Part of a small language model's weights.
Architecture: no position embeddings, biases, untied embeddings, ALiBi.
MLP neurons of a small language model. Each row is named by its layer, matrix (up: input weights; down: output weights) and neuron, and shows model dimensions 16-111. Each number is 128 + 32 x the weight over its row's rms, rounded and kept within 0 to 255.
After each neuron's rows, "fires before" lists the tokens most often just after its 100 highest values on Wikipedia text that the model never trained on.

L3.up224 [125 128 155 137  89 138 160  89 108 155 127 128 150 150 180 133 115 146 157  78 169 102 167 108 158 175 135 178 107 117 162 131  78 106 109 140 109 139 120 179 117 167 120 144 149 141 103 167 158 144  83  77 122 165  92  58 147 189 177 136  99 137 173 138 155 177 179 129 137 117 100 127 116 163  99 100 126 144 102  77 155  98 104 134 122 186 165 124  83 111 133 102  87 107 116 129]
L3.down224 [144 118 116 127 109 145 143 142 127 137 129 132 158 133 119 113 130 146 110 148  96 130 168 177 149 110 155 176 151 124 148 126 154 130 159 130 165 135  97 139  95 191  89 116 116 113 157 127 129 131 140 108 121  93 125  99 128 134 161 156 174 108 123  95 142  95 159 146 168  90  89 127 147 135  89 106 155 128 124 110 182  79 157 103 130 124 136  88 105 163 106 126 121 136 157  79]
fires before: " ", " Win", " L"

L13.up287 [154 144 136  82 143  99 128 147 147 128 155 103 113 132 118 137  91 107 151 143 137 119 116 158 160 124  92 121 110 160 121 143 107 180 120 140 108 145 194 192 126 141 130 141  76 105 137 118 136 136 166 102 144 113  62  96 137 175 161 112 110 141 139  94  53 143 124 110 135 134 121 184 109 105 112 155 122 124 130 106 128 196 120 120 136 151 135 137 116 127 119 146 185 119  64 140]
L13.down287 [148 157 157 151 175 182 107 102 115 130 139 122 118 143 147 182 116 108  94 164 169  97 104 112  89  43 161 136 211 163 158 121 192 139 166 125 101 110 136 117 164 139  64  71 137 166 128 119 136 131  92 155 166 153 149 136 126 121 128 153 146 152 136 233 155 168 178 134  67 110 115 121  82 125 158 159 107 129 110 142 118 119 156 119 153  79 172  84  99 114 123 106  74 189 124 112]
fires before: "ing", "ed", "es", "ion", " the", "ions"

L12.up635 [164  98 156 126  93 129 144 146 119  82 112 101  71 148 150 157  49 154 182  99  94 137 125 122 105  93 112 112 103 117 165 152 156 154 145 162  96 105 109 126  64  97 161 188 155  67  85 166 142 129 152 111 139  78  92 145 103 128 168 151 167 105 119 105 114 124  90 149 115  88 127 101 136  93 140 136 156 112 149 115  96 203 185 141  82 123 122 116 132  96  89 124  61 108 119 108]
L12.down635 [137 113 103 162 208 140 199 118 162 167 153 124 125 109 120 156 158 134 135  93  72  87 173 161 109 103 110  93 106 170  72 110  93 100 173 110 134 147 131 139 159 121 129 109 115 174  92 186  94 127  99  75 114 122 200 155 136 156  79 136 115 103 159 160 160 116 120 100 129 100 150 148  99 150 118 111  76 140  82 129  55  74 119  77 154 178 148 152 153 161  75 120 147 165 134 122]
fires before: ".", "–", "-", " m", " ft", ","

L15.up378 [148 141  59 173 191  75 157  70 116 141 158 141 143 158 144 145  97 143 178 113  69 115 109 123 164  93 139 125 103 147 120  92 107 144 164 154 107  27 124 103 151 143 129 152 123 148  76 109 132 138 182  82 127 144  69 142 174 110 142 136 106  96 101 138 121  94 141  93 160 129 127 149 138 162  88 159  90 121 150 189 102  73 129 127  95 170 158 147 101 115  59 136 109  91 109 132]
L15.down378 [131 152 166 175 155 154 114 160  92  99 153  65 114 156 143 157 148 174 104 102 178 114 132 140 112  83  91 154  83 124 120 169 157 104 128 132 115 125 130 105  96 160 117 154 125 210 112 173 154 122 119 161 151 136 113  82  92 138  41 115 190 111  92 164 184 148  58 101 149 128 123  81 122 143 181 167  95  80 141 133 103 178 122 147 149 125 155 116  87 118 153 140 174  94 103 149]
fires before: ".", "–", ":", " |"

L15.up195 [110 129 126  93 108 151 130 149  94 137 157 139 128  73 123  82 116  71 209 177 138 123 127 119 151 144 129 176 121 107 175  79 116 213 106 190 104 129 112 184 145 107 134  99 111  97 111 184 159 150 144 163 116 128 132 124 160 174 112 133  87 134 136  69 131 138 110 160 153  52 212 122 131 148 111 146  91 152 132 150 103 110 204 134  99 161 134  94 105 148 154 114 105  83 119 123]
L15.down195 [126 160  75 135 167 159 119 143 159 149 189 109 112 124 122  74 105 154 114 155 130 131  90 164 172 109 134 146 127 104 151 121 102 140 121 102 150 137 100 117 137  91 162 184 110 160 175 157  22 144 135 141  89 108 112 104 130 135 131 106 164 137 169  79 114 104 188  83 163 155 136 153 137 124 157 120 114 141 150  93 112 168 115  73 117 137  84 130 111  73 138  57 113 113 112 115]
fires before: "|", "|---|---|---|---|---|\n", "12", "11", "3"

L14.up629 [105 114 109  85  81 102 207 120 134 156 177 110 144 130 153  51 131 106 117 119 145 102 149 225 119 142 127 162  82 102 119 110 148 175 102 159  75  68 200 107 159 126 150 175 116 171  78 158 128 174 166 138 115 130 100 168 102 120 152 102 137 146 127 137  96 117 113 115 160 133 146 108  91 125 124 132 162 149 117 169 126 101 115 116 112 133 143 129  80 151 122 141 149 103 113 155]
L14.down629 [148 103 129 122 136  79 146 108  98 127 163 126 170  85 160  89 127 124 187 165  95 117 144 163 133 149 131 148 142 121 152 171 124 130 137 133 203 175 154  69 123  94 132 122 121 117 140 109  75 143 105 143 143  84 141 143 100 135 126 155 139 130 133 123  55  87 160 118 119  91 144 154 111 125 102 108 128 145  86 135 166 156 161 134 140 147 121 178 122 165 129 149  55 138 111 115]
fires before: "|", "-"

L13.up571 [154 113 161 200 130 170 143  98 105 141 159 210 125 144 121 110 139 149 113 152 142  82 112  72 178 192 157 131 145 113 190 130 147  96 115 113 134 147 110 164 141 150 165 102 153 193 104 137 150  98  94  72 154 116  87 136 163 118 157 150  91 169 104 170 150 116 118 156 100 147 164  66 111 158 104 192 135 124 100 104 156 173  69 143 123 203 155 150 127 159  50 107 136 150 100 118]
L13.down571 [100 117  98 132 163 184 151 139  72  96 109  85 118 146 101  99 128 135 146 127 172 105 130 118 141  96  88 111 146 121 128 182  70 135 131  96 149 148 178 119 139 156 125 150 152 103 152  98 138 108 110 127 116 133 159  83  89  87 127 134 108 105 187  92 109 108 136 136  97  82  93 183 129 133 157  95 129 108  75 118 111 138 105 104 141 178  98 107 113 114 127 160 126 116 155 203]
fires before: " "

L16.up434 [174 166 107  62 135 142  96 124 135  97 195  73  38 160 152 124 159 141 165 160 147 137  75 112 157  80 179 151 177 114 193 137 109 150  65 125 109  83 112 103 182 166 120 122 123 181 190 103 150 138 148 122 115 103 158 197 130 117  99 122 153 129 119 141 134 111 136 112  67  88 123 133 124 130 103  80 117 138 199 121 125 125 138 143  49  92 107 171 135 144 149 110 110  88  87  95]
L16.down434 [107 113 116 103 121 160  66 154 175 190 187 149 100 143 165 129 151 118 113  98 153 140 110  50 118  94  77  64  96 119  75 122 110 107 153 102  92 157 102 232 128 178 125 122 182 147  82 169 162 140 146 120  99 147 125  97 123 134 132 123 128 101 124  52 129 112 140 105 150 133 164  74 108 130 128 135 150  91  79 129 150 207 116 133 142 136 151  87 148 146 130 121 129 170 107 127]
fires before: ",", " to"

L12.up46 [180 100  84  92 156 136  93 168 133  85 149 117  70 155 131 187 162  72  99 192 154 143 136  91 119 136 147 102 156 102 138 101 167 146 158 118 129  64 123 120 103 100 165 115 172 124 122 145 150 209 135  98 123  94 118 185 125  65  70 137 155 108  94 119 109 138  97 156 114  92  76  83 129 147 126 134 154 125 143 186 124 114  92 128  97  88  92 137 137 138 183 128 112  79 192  80]
L12.down46 [143  70 126 122 144 135  65 129 200 135  69  70 144 112 127 143 116 116 129 198 136 113 122 178 229 224 113 110 145  96  90 143 114 135 130  96 130 131 119 131 137  94 108  72 101 141 106 132 146 177  74  73 124 124 166 114 138 128  92 137 126  87  81 116 122 163  84 107  67 107  96 122 114 154 128 120 149  66 125 116 132 147 101 134 102 202 132 157 126 120 145 136 174 136 223 147]
fires before: ","

L9.up239 [161 129 159 118 119  89 107 133  97 139 138 124 162 180 150 143 153  41 146 106  87 182  98 183 119  94 181 115 121  94 124  94 177  86 112 104 136 142 166  87 143  53  98 166 135 194 157 154 111 116 118 136  53 187  96 131 148 132 155 111 122 143 101 100 145 174 106 152 191 121 150  70 147 148 119 143 142 131 158  80  86 149 159 137 120 152  67 162 123 141 122 174 117 115 113  90]
L9.down239 [161  85 141 147 118  82 123  92 100 136 171  86 105 117 105 104 105  72 115 123  77 122 128 102 135 150 215  44 148 113 181 168 130 132 128 171 122 173 164 127 110 141  72 124 136 129 117  98 106 115  65 155  82 164 148  74 125  95 111  65 139 124 128  86  34  77 193 125 107 118 181 118 136 136 174 137  98 137 125 100 142 141 112 159 101 153 151 114 147 125  91 132 121 142 183  81]
fires before: " as", " by", " in", " on", " to", " from"

L6.up85 [141 125 140 148 144 116 150 143 173 104 128 113  86 151 128 122 113 103 122 169 125 111  86 184 161  75 122 115 127 118 100  75 111 143 113  84 143 145  93 129  71 123 192 131  97 152  83 124 107 180 105 145  84 133  78 144 109 147 156  79 111 171 106 173  99 103 116 153 132 185  63  73  79 235 187  87 169 172  99 138 139 136 170 150 156 135  96 144  64 174  90 103 164 137 139 133]
L6.down85 [ 95 128 142 160 182 175 142 130 125  83 104 135 100  70 115 134 129 158 151 125 129 122 193  61 110 134 106 147  65 116 168 111 108 111 130 107  79 142  72 122 127 147 112 127 154 255 182 183 128 101 104 131 144 112 128 142 150 186 129 104 168 102 138 150  97 142 158 119  83 139 130 119  86  88  94 122 127  79 167 147 109 123 102 146  99 206 185 150 155 136  70  71  78  99 163 108]
fires before: " ", ",", "–", " |"

L15.up144 [168 127 105 156 167  77  90 148 141 114 125  82  96 111 174 162 145  97 117 127 119 135 126 109 189  47 114 100 141 168  91 134 111 187 102 150 152 102  70  48 167 144 142  85 173 173 146 113 111  58 142 144  55 175 140 167 138 139 100 158 104 187  91 147 106 150  93 102 108 164 117  91 157 115 144  71 127 154 111  91 133 124  76 144 166 128 146 118 115 136 124  84 131 153 155  98]
L15.down144 [151 147  51 191 135  98 103 187 144 164 189 122 139 124 111 120 128 167  71 154 120 131 126 161 124  79 118 116 102 153 114 103  72 132  97  80 133 122 111 148 136 109 100 128 149 142 145 109 119 153 105 157 117 169 143 117 134  99 197 162 121  72  82 133 111 158 129  79 170  98 100 162 171 129 123 130  86  53  99 140 118 143 143 131 126 141 153 150 192 114 120 117 173 158  80 143]
fires before: " to", ","

L12.up661 [140  71 100 110 122 132 131  91 147 138 210  84 135 132 106  71 122 108 177 124 103 100 156  75 140  81 184 133 145  50 152 129 160 111  93 115 142 137  57 123 106  67 149 143 118 158 131  99 141 115 119  85  59 132 104 101 128 100 130 136 175 173 114 117 122  96 120 149 221 147 135 110 138 127 145 144 209 137  55 125 152 179 185 105 182 151 191 148 143 156 131 130 157 137 167 133]
L12.down661 [137  83 201 175 103 161  99  73 133 166 129 173 117 104 126 157 110 148 133  60  86 113  49 146 130 115 102 155 133 129 100 136 106 146  64 146 172 130 137 141 153 177  91 165 121 132 173 138 164  92 146 126 105 194 157  92 140 130 113 113 179 160 136 138  82 113 152 122  78 170 131 109 105 154 132  36 167 146 120 123 149 125 106 157 166 141  98  99 112  74  90 108 148 173 139 141]
fires before: " ", " on", " in", " by"

L14.up5 [130 119 126 145 155 132 123  95 167  86 159 112 121 149  91 114  75 139 166 126  92 120 105  84  96  80 137  97  83 102  48 158 142 117 190  77 147 116 179 120 163  76 142 138 103 155 159 172 183 135 123 164 151 153 111 102 136 153 101  99 126 142 179 120 175  67 129 105 140 148 190 123  96 112 147  99 124 131  47 115 116 172 158  86 101 159 120 114 170  80 118 137 165 106 151 150]
L14.down5 [148 135 104 131 143 125 115 125 103 116 134 135 132 124  69 142 109 136 104  64 130 142 169 109  75 137  87  69 133  82 134 139 160 153 149  87 111 169 121  97 137  83 163 156 136  74  66 152 156 112 108  92 111 133 121 115 131 132 127 148 131 144 201 161 175 120 113 104 161 114 130  83 101 114  74 114 124 151  93 153 125 107 176 128  65  77 195 112 138 128 138 127 160 126  93 123]
fires before: " as", " in", " for", " to", "ly", " by"

L9.up400 [166  73 154 131  92  72  93 132 112  80 156 126 118 185 111 176 112 129 108 146  59 142 118 126 186 121 124  87 109 140 111 138 136 144 197  85 131 159 138  93 143 112 152 140 178 121 134 175 121  99  70  94 127 177 114 142 136 108 100  83 178 154 153 110 163  35 142 114 161 137 144 131 129 142  71 138 138 130 127 124 178 126 165 147 143 102 172 136 183 178 107 135  97 156 104 140]
L9.down400 [162 115 210 146 130  56 167  80 101 145 193 177 164 129 122 139  72 144 115  98 128 162  96 112 113 105 184 100 162 113 139 131 182  91 168  89 121 124 123 109 122 113 112 202 141 164 123  78 168  96 104 129  75 137 113 144  79 120 170 123 119 105 157 109  94 110 181 186 164 109 126 177 133 184 132 136 125 165 135 113 160 116 190 156 139 144  97 143 141 143 105 178 115 181 121 147]
fires before: " by", " to", " in", " as", " on"

L13.up428 [150 134 110 140  79  47 119  98 123 151 193 118 115 112 130 100  70 145 150 168 107 122  70 133 130  88 122 151 138  79 184 120  75 125 136 190 118 123 119 130 114 129  93 108 123  96  64 107  91 106 178 103 111 115 110 158 188 164 130 151 157 133 132 140  80 135  75 151  67  81 162  89 127 160 146 134 205  97 117 184  95 183 155 146 160 175  89 123 151 126 197 130 137  85 160 161]
L13.down428 [142 150 134 184  90  83 143 160 133 148 176 194 156 109 216 153 118  90  81 137 112 143 138 135 143 100  94 146 158 116 143 169  94 104 164 126 164 135 123 125  84 124 142 138 168 155  98 146 150 134  99  90 121 109 150 108 137 109 153 142 155 158 121  93 124 144 128 169  89 158 129  77  37 133  96 127 154 145 107  88  98 180 124 124 120 117 122 134 129 140 136  99 122  97 158 103]
fires before: " ", ","

L7.up232 [138 148 116 116  75 113 196  91  91 138 134 139 165  87 169 142 119 112  51  84 101  72  94 142 201 105 132 155 137 138 111 201 155 169 123 108 120 127 230  85 106 155 136 151 136  92 146 140 156 162 110 133 102 132  75 142 179 168 116  74 168 125 150 114 128 206 159  93 154 130 127 184 105  86 109 135 143 117 159 115 137 106 182 166  78  87 142 156 102 210 139 136  97 119  41  92]
L7.down232 [141 137 100  94 129 119 128 142 167 183 113 153 152 140 104 123 165 113 156 153 117 150 153 145 138 159 107 181 121 147 102 142 125 154 173 153  91 139 180  63  92 169 151 128 154 123  95 110 144 165 144 108  96 108 175 113 162 122 152 166 135 118  70 169  79 124 142  87 106  66 101 153  50 133 108 199 139  88 147 179  75  91 115  81 115 145 114  93 132 152 111 202 127 137 160 169]
fires before: " ", "|", "0"

L12.up694 [157 114 173  84  89  77  87  83 124 144 165 153 124 163  83  94 170  95 148 168  96 132 137 164 147  35  71 124 130 130  62 121 124 161 184 104  84  90 148 118 137 115 191 100 139 124 134 130  77 177 160 143 104 148 146 112  91 162 100 134 131 175 107 151 187 122 160 127 135 140 115 125 138 137 102  86 178 144 179 179  42 114 151 158 170 149 109 111  89 162 141 165 160 171 147 135]
L12.down694 [119 113 111 140 113 137  60  70 103 161 121 126 123  81 157 123 175  96 147  93 118 110 166  92 147 116  95 124 167 148  96 110 129 100  86 112 122  95 135 148 111 172 152 139 133 101 130  99 200 115 139 105 119 161 153 120 116 104 109 136 137  74  78 111 107 149 160 176 152 111  74  78 126 180 152  75 114 105 180 131  75 164 182 173 169 140 153 169  99 170 122 109 133 180 115  57]
fires before: " ", ",", " century", " in"

L12.up628 [ 73 168 106 111  81 120 104 118 163  65 163 153  82 171 126 154 151  87  92 162 166 113 133  92 171 132 200 105 130 133 165 150  98 113 105 115 131 152 147 149 141  80 107 118 159 135 142 141 160 171 156 140  87 127 155 199 108  84 103 143 171 116 108 114  94 184 156 133 103 200 106  89  75 113  96 148 159 152  99 131 204 161 147  55 107 163 149 122 149  95 173 126 130 118 172  93]
L12.down628 [125  23 119  87 133 148 113 155 161 145 119 131 124 140 157 156 170 137 159 123 103 150 127 201 143 117  74  99 143 133 180 119 144 182 162 139 164  57 102 157 138 117 101 121 107 118  81 120 198 173  72 121 105 101 124 109 158 149 179 168  66  93 129 138  76 114  94 117 105  73 119 162 101  64  97 121 154 127 111 127 144 153 148 116  95 144 134 176 180 112 120 153 151  71 142 139]
fires before: ",", " "

L16.up190 [102 143 230 174 170 133 146 177 110 134 170 157 121 128 127 129 147 121 135 135 121 135  50 119 133 131 172 201  99 134  52 143 129 113 141 121 185  84  89 162 113 129 114 110  97 117 156 131 101 128 155 134 137 113 107 101 107 162 114 134 127 111 143  92 130 146 173 123 121  92 111 112  85 146 121 126  80 187 103 134 143  83 114 116 168 149  82 114 110  93 174  68 100 193 116 151]
L16.down190 [176 211 127 100  72 114 108 127  96 153 160  80 121 107 120 163 101  85 208 129 138 124  97 132  84 117 119  82 154 146 153 188 106 128  99 167 136 133 156  76 102 102 172 190 155 105 139 174 127 148 142 151  91 142 111 149 120 104  96 140 124 112 116  85 103  72  78 110  91 140 180 154 152 125 111 117 130  90 116  90 117 125 118 140  80 126 172 115 112 165 130 131 106 101 130 152]
fires before: "|", "="

L4.up125 [ 89 135 199 109 150 169 103 130 131 105  56 103 119  84 117 138 174 139 127 132 131 155 104  83 191 106  89 111 173 130  86 126 138 164 114 116 164 141  82  60 110 151 130 109 145 156 112 184 170 117 158 169 141  89 159 116 132 174  95 142 112 117 108 178 119 177 107 133 110 114 172 107 121 108 111 114 142 161 110 118 127 112  74 156 156 153 135 115 119  84 129 159 107 214 150 148]
L4.down125 [ 66  81 143  99 157 105 121 137 159 150 136 129 208 124 163 140 166 119 125 164 102 136 138 113 153 195  96  94 124 125 100 145 127 165 177 132 133 178 141 119 124 151 115 131 131  95 131 125  77 111 147 172 116 134 146 117 214 140 136  92 140 126 184 138 121 109  65 104 167  97  72 220 126  85 157 145 166  99  85 103 154 171 119  82 116 145 168 115 156 129 151 137 177  82  70 145]
fires before: "20", "19", "2"

L12.up700 [154 106 133  31 131 138 158 152 186  81  85 115 140 106 127 163  67 151  87 133 154  71 103 131 141 119 148 129 142 116 118 154 132 110 119 149 130 176 133 164 162 123 144 136 156  83  97 169 156  94 110 146 130  76  74 164 156 168  95 176 120  98  40 170 209 120  79 137 107 166 118 122 102 109 130 180 155 114 117 105  92 201  80 109 110 120 155 143  78 169 109  95 140  74 145 117]
L12.down700 [162 126 150  97 112  95 133 132 116 157 127 142 121  99 153 217 138 107  72 126 113 152 135 134 119 107 153  95 114 119 116 105 118 143 154  75 109 123 115 139 165 182 107 163 171 158 115 165 143 106 171  87  87 144 132 156 105 151 153 139 108  93 110 136 118 170 132 129 122 175 148 171 143  55  79 163 100 120 106 142  90 139 111 133 160 162  94  85 110  80  96 123  96 162  84 111]
fires before: "ed", "ing", "s", "er", "up"

L7.up380 [ 92 148 144 124  98 130 155 106 132 103 156 145 127 156 138 113 175  99 106  41 137 112 132  88  95 214 183 197  86 118 111 174 126 175  96  88 143 120 133 181 113 156 130 145 176  97 130 125 122  81 153 149 106 169 106 138 161  99 145 140  97 153 124 129 109 106 122 121 156  77 111 147 148 101 121  98 162 159  55 102 172  93 145 160  81 126 115 121  93 154 117 100 142 127 120  79]
L7.down380 [152  69 166 110 136 109  78 105 140 137  95 105 130 157  48 106 145 114 144 170 116 135 133 149  94 120 155 138 101 131 144 105 106 121  92  82 144 127  87 108 136 145  95 149 112 175 150 106 152 178 148 144 131  50 124 174 113 147  85 131 137 118 126 162  90  98 225 194 102 177 137 120 183 109  77 110 148 129  71  95 142 129 123 133 157  84  71 100 135 161 197 138 184 137 138 188]
fires before: " ", ")"

L7.up38 [124 172 131 113 192 120 169 132 123 120 132  95 149 130 127 108 169  98  91 128 122  89 128 120 152 117 113 129  90 163 156 160 176 164 133 130  76 151 127 113  61 139 174 157 125 119  90 114 102 129 151 171  88 136 109 130 157  95 128 139 146 158 112  71 107 147 124 111 149  53 102  96  57 142 125  72 136 168  86  92 133 127  86 132  84 158 142 109 151 147  68 155 138 117 174 105]
L7.down38 [ 58 153 161  96 161  71 115 123 117  97 130 132 160 127 171 138 141 150 111 175 169 166 131  40 148 115 159 145  60  84 148  99 111 129 153 131 146 146 128 166 136 181 103 175 112 127 119 161 120 138 160 128  95  83 129 138 150  98 124 156 123 126  94 182 101  96  94 131 197 150 118 116  91 134 163 139 168 109 100  73 112 101  95 127 116 112 127  66 157 173 179 131 128 202 164 123]
fires before: " ", "|---|---|---|---", "|", " |", " that", " |\n"

L3.up584 [153 129 100  98 155 159 132  77 105 107  93 130 130 197 169 168 124 113 112 135 130 121  81 155 140 146  96 160 129 100 126 124  77 159  59 168 110 169  85 138 182 129 107 152  84 159 142 191 158 149  99 146 152  87 127 130 130 135 132 143 169 140 146  90 119 106 146  63  94 106 126 149 136 170 147 158 144  77  88 108 168  78 151 122  86 164  92 167 103  69 157 144 123 108 131 114]
L3.down584 [142 175 145 122 141 111 100 111  93 128 127 154 146  96 153 165 114 108 153 104 134 155 164  79 143 194 152 179 184 183  87 137 119 146 127 162 118 144 141 109 120 124 164 136 121 136  72 120 122  79  81 171 123  97 146 111 132 143  72 126 175  95 114 121 102 140 136 126 173 142 149 176 190 129  75 180 177 100  49 130 178 209 115 179 177 142 163 140 109  68  72 137  93 145 123 151]
fires before: "=", "===", "==", "ific", "-"

L12.up55 [146  84  92 123 114  77 146  99 107 148 172 143 173 117 158 125 115  83 170 144 111 144  59 112 163 143 112 206  77 152 138  91  90 140 146 142 189  65 137 169 144 110 172 117 176 130 131 126 124 187 133 153 128 133 119 134 113 103  92 153 157 152 138  97 150 128 123 150 170  80 152 159  99  70 154 135 161 131  75 108 163 131  93  96 138 164 125  72 116 137 109  81 182 136 110 129]
L12.down55 [142  94 137 122  68 147 129 179 141 142 126 136 112 113 171 139  86 146 155 121 190 160  61 151  94 151 138 114  75 111 130  93 110 108 143  66 174 104 130 139  74  95 148 110 156 148  91  92 123 115 166 124 102 132 106 196  97 147 103 101 147 136 155  54 154 139  95 145  96 121 108 172  96 117 117 222 161 150 114 125  95 163 107 110 153 150 135 129 167 123 129 132 122 233 133 155]
fires before: " "

L10.up204 [142 103 167 143 118  95  86 119 113  83 117 131 162 161 120 118 147 118 159  77 154  98 159 152 160  73 133  62 123 125 105  99 113  98 160 134  99  64 157 133 127  97 120 152 116  89 110 162 131 222 224 174 159 115 150 187  74 189 126 146 145 159  79  83 145 146 113 162  88 143 170 105 133 142 128 163 100 179 119 146  94  51 111  98  79 177 123 144 148  72 146 187 123 141 122 149]
L10.down204 [124 109 114 159 149 141 119  35 160 165 125 137 128 120 142 133  70 158  84 184  94 148 150 118 156  91 158  87 165  76 109 126 121 148 122 143 106 173  70 153 122 119 159  98  84 124 153 182  59 138 131 124 111 151 143 169 142  64 174 138 125 108 108 152 126 104 122 139 119 156 131 187 100 148  75 120 149 125 114 148 163 111 153 105 136 105 143 191 129 136  94 145  90 114 154 184]
fires before: "19", "–", ")", ",", " |"

L9.up58 [132 141 106 151 112 120 145 123 130 156 193 200 148 186 108  90 148 158 113 143  99 116 150 185 106  99 126  93 100 168 163 147 188 158 119 117  99 120  94 112 107  75 168 150  94 175 105 192  89 109 113 111 133 125 158 110 169 137 129  80 124 130 140 141 173  87 105 146 134  97 160 135 126 150 107 162 131 135 179 109 104 121 101  34 109 139 112 181 166 109 123 138  79 105  90 175]
L9.down58 [165 109 152 152 105  93 143 139 135 117 129 169 176 123  71 132 102 166 117 121 116 145 138 126 116 103 122  71 120 154 131 109 149 135 183 100 168 154  97 112  90 115  72 131 116 114 116 112  85 100 147 184 103  61 150  35 131 165 156 188 115  98 180 113 145 132 137  69 129  99 149  84 163 100 132  90 166 130 104 135 177 164 133 152 136 142 128 127 146 146 146 132  84 136  52 190]
fires before: "-", "|"

L4.up583 [182 118 185 145 125 140 180 185 155 115 113 129  86 147 116  90  65 100 172 106 129 166 123 126 138 133 178 133 146 103 116 118 136 125 112 127 130  52  86 121 200 115 125 105 121 119 157 103 205  96 122 109 158 133 122 207  88 101  93 109 150  97 157  55 131 139 124 131 167  88 184 151 171  98 134 150 146 166 119  82 176 116 104  67  55 156 107 102 168 162 128 139  86 124  62 139]
L4.down583 [123 113  95 102 115  78  93 136 112 144 138 116 211 102  88  92 136 140 146  97  78 138 201 183  60  74 146 145 154  94 130 133 103 137 157 145 124 174 109  96 135  86  88 146 115 140 161  98  77 105 109  89 125 107 100 135 118 154 127 156 133  81 149 130 140  62 106  79 150 146  93  98 131 153 133  97 169 168 128 156  90 156 160 143  99 117 136  93 224 146  76 142  70 152  90 123]
fires before: " to", " in", " by", " as", " with", ".\n\n"

L13.up658 [169 155 110  90 142 117 106  91 111 140 120 147 127  95 123 114 138 132 118 159 112 129 129  80 123 112 148 144 211  97 147 128 137  85 123 138 140 153  93  58 103 144 178 109 137 195 133 148 118 165 167 133 193 110 145 120 175  34 134 139 141 113 143 110 183 121 152  79 112 139 130 152 118 108 160 174  95 128 130 147 119 131 130 177  86 141 138 103 135 112 135 109 120  55  61 171]
L13.down658 [123  85 106 110  94 111 162 136 152 178 125  91  95 142 118 129 182 114  98 173 179 100  94 179  84 135 135 100 129 148 172 139 159 151 133 125  88 127 134 108 137 141 156 119 157 159 120 137 155 106 111 116 142 103 109  84 143 157 101 170 128 180 123 165 151 124  84 161 151 139 142 126  92 152 145 161 182  97  98 178 189 117 127  57 123 142  68 162 194 156 153 156 151 139 157  95]
fires before: " |", " (", ",", " ", ":", " and"

L3.up521 [131 208 139 109 139 149 197 103 129  84 118 142 158  79 200 168 135 148 147 148 190 104 147 170 159 154 126 150 104 112 121 140 133 125 135 143 111 151 111 137 108  98  96 128 146 165 113 142  43 108 110 152 126 119  97  87 182 154 108 121 134  96 154  69 150  97  98  51 105 102 107 141  96 183 141 106 178 116  81  98 115 153  99 131  95 175 141 153 115  96 172  91  72 111  70  83]
L3.down521 [109 177 128  95 153 120 133 114 141  73 163 156 134 146 155 128 128 124  99 179 148 121 103 168 144 103 102 148 124 133 140 116 118 145 124 136 152 151  86 144 140 110 118 135 149 169 113 160 116 125 142 124 105 131 137 127 183 165  69  99 102 122 141 114 113  77 115  97 107 111 145 113 133 145 119 134 157 146 129 105 141 148 105 128 182 142 176 105 122  84 213  82  87 133 100  50]
fires before: "-", "==", "In", "=", "|", "The"

L9.up137 [ 83 155 118 139 115 125 156 132 147 113 182 165 136 138  94 105 153 196 125 151 195 155  94 141 119 186 129 139 170 144 189 126 133 116 154 152 167  77 130 112 125  80 115 100 107 108  60 118  96 175 142 106 110 175 135 128  80 153 137  60 113 152 119 136 117 106 126 127 141  72 120 148  64 178 180 122 137 141 102 133 136 133 201 168  43 138 110 128 140 162 149 139 157 159  89 112]
L9.down137 [106 179 172 105 125 148 113  99 172 112 126 170 117 164  96 171 171 102 127 144 130 117 140 125 132 180 185 149 112 104 169 148 106 107 142 138 162 116 154 131 133 179  96 183 145 108  29 159  97 104 105 123 120  84 221 150 126 105 127 130 159  96 116 163  97 110 104 122 176  62 132 113 110 138 109 125 126 113  92 166 150 182 154 117 155 135 163  99 126 116 125 146 130 123 144 111]
fires before: "|", "|---|---|---|---", "W", "The", "S", "|---|---|---|---|---|\n"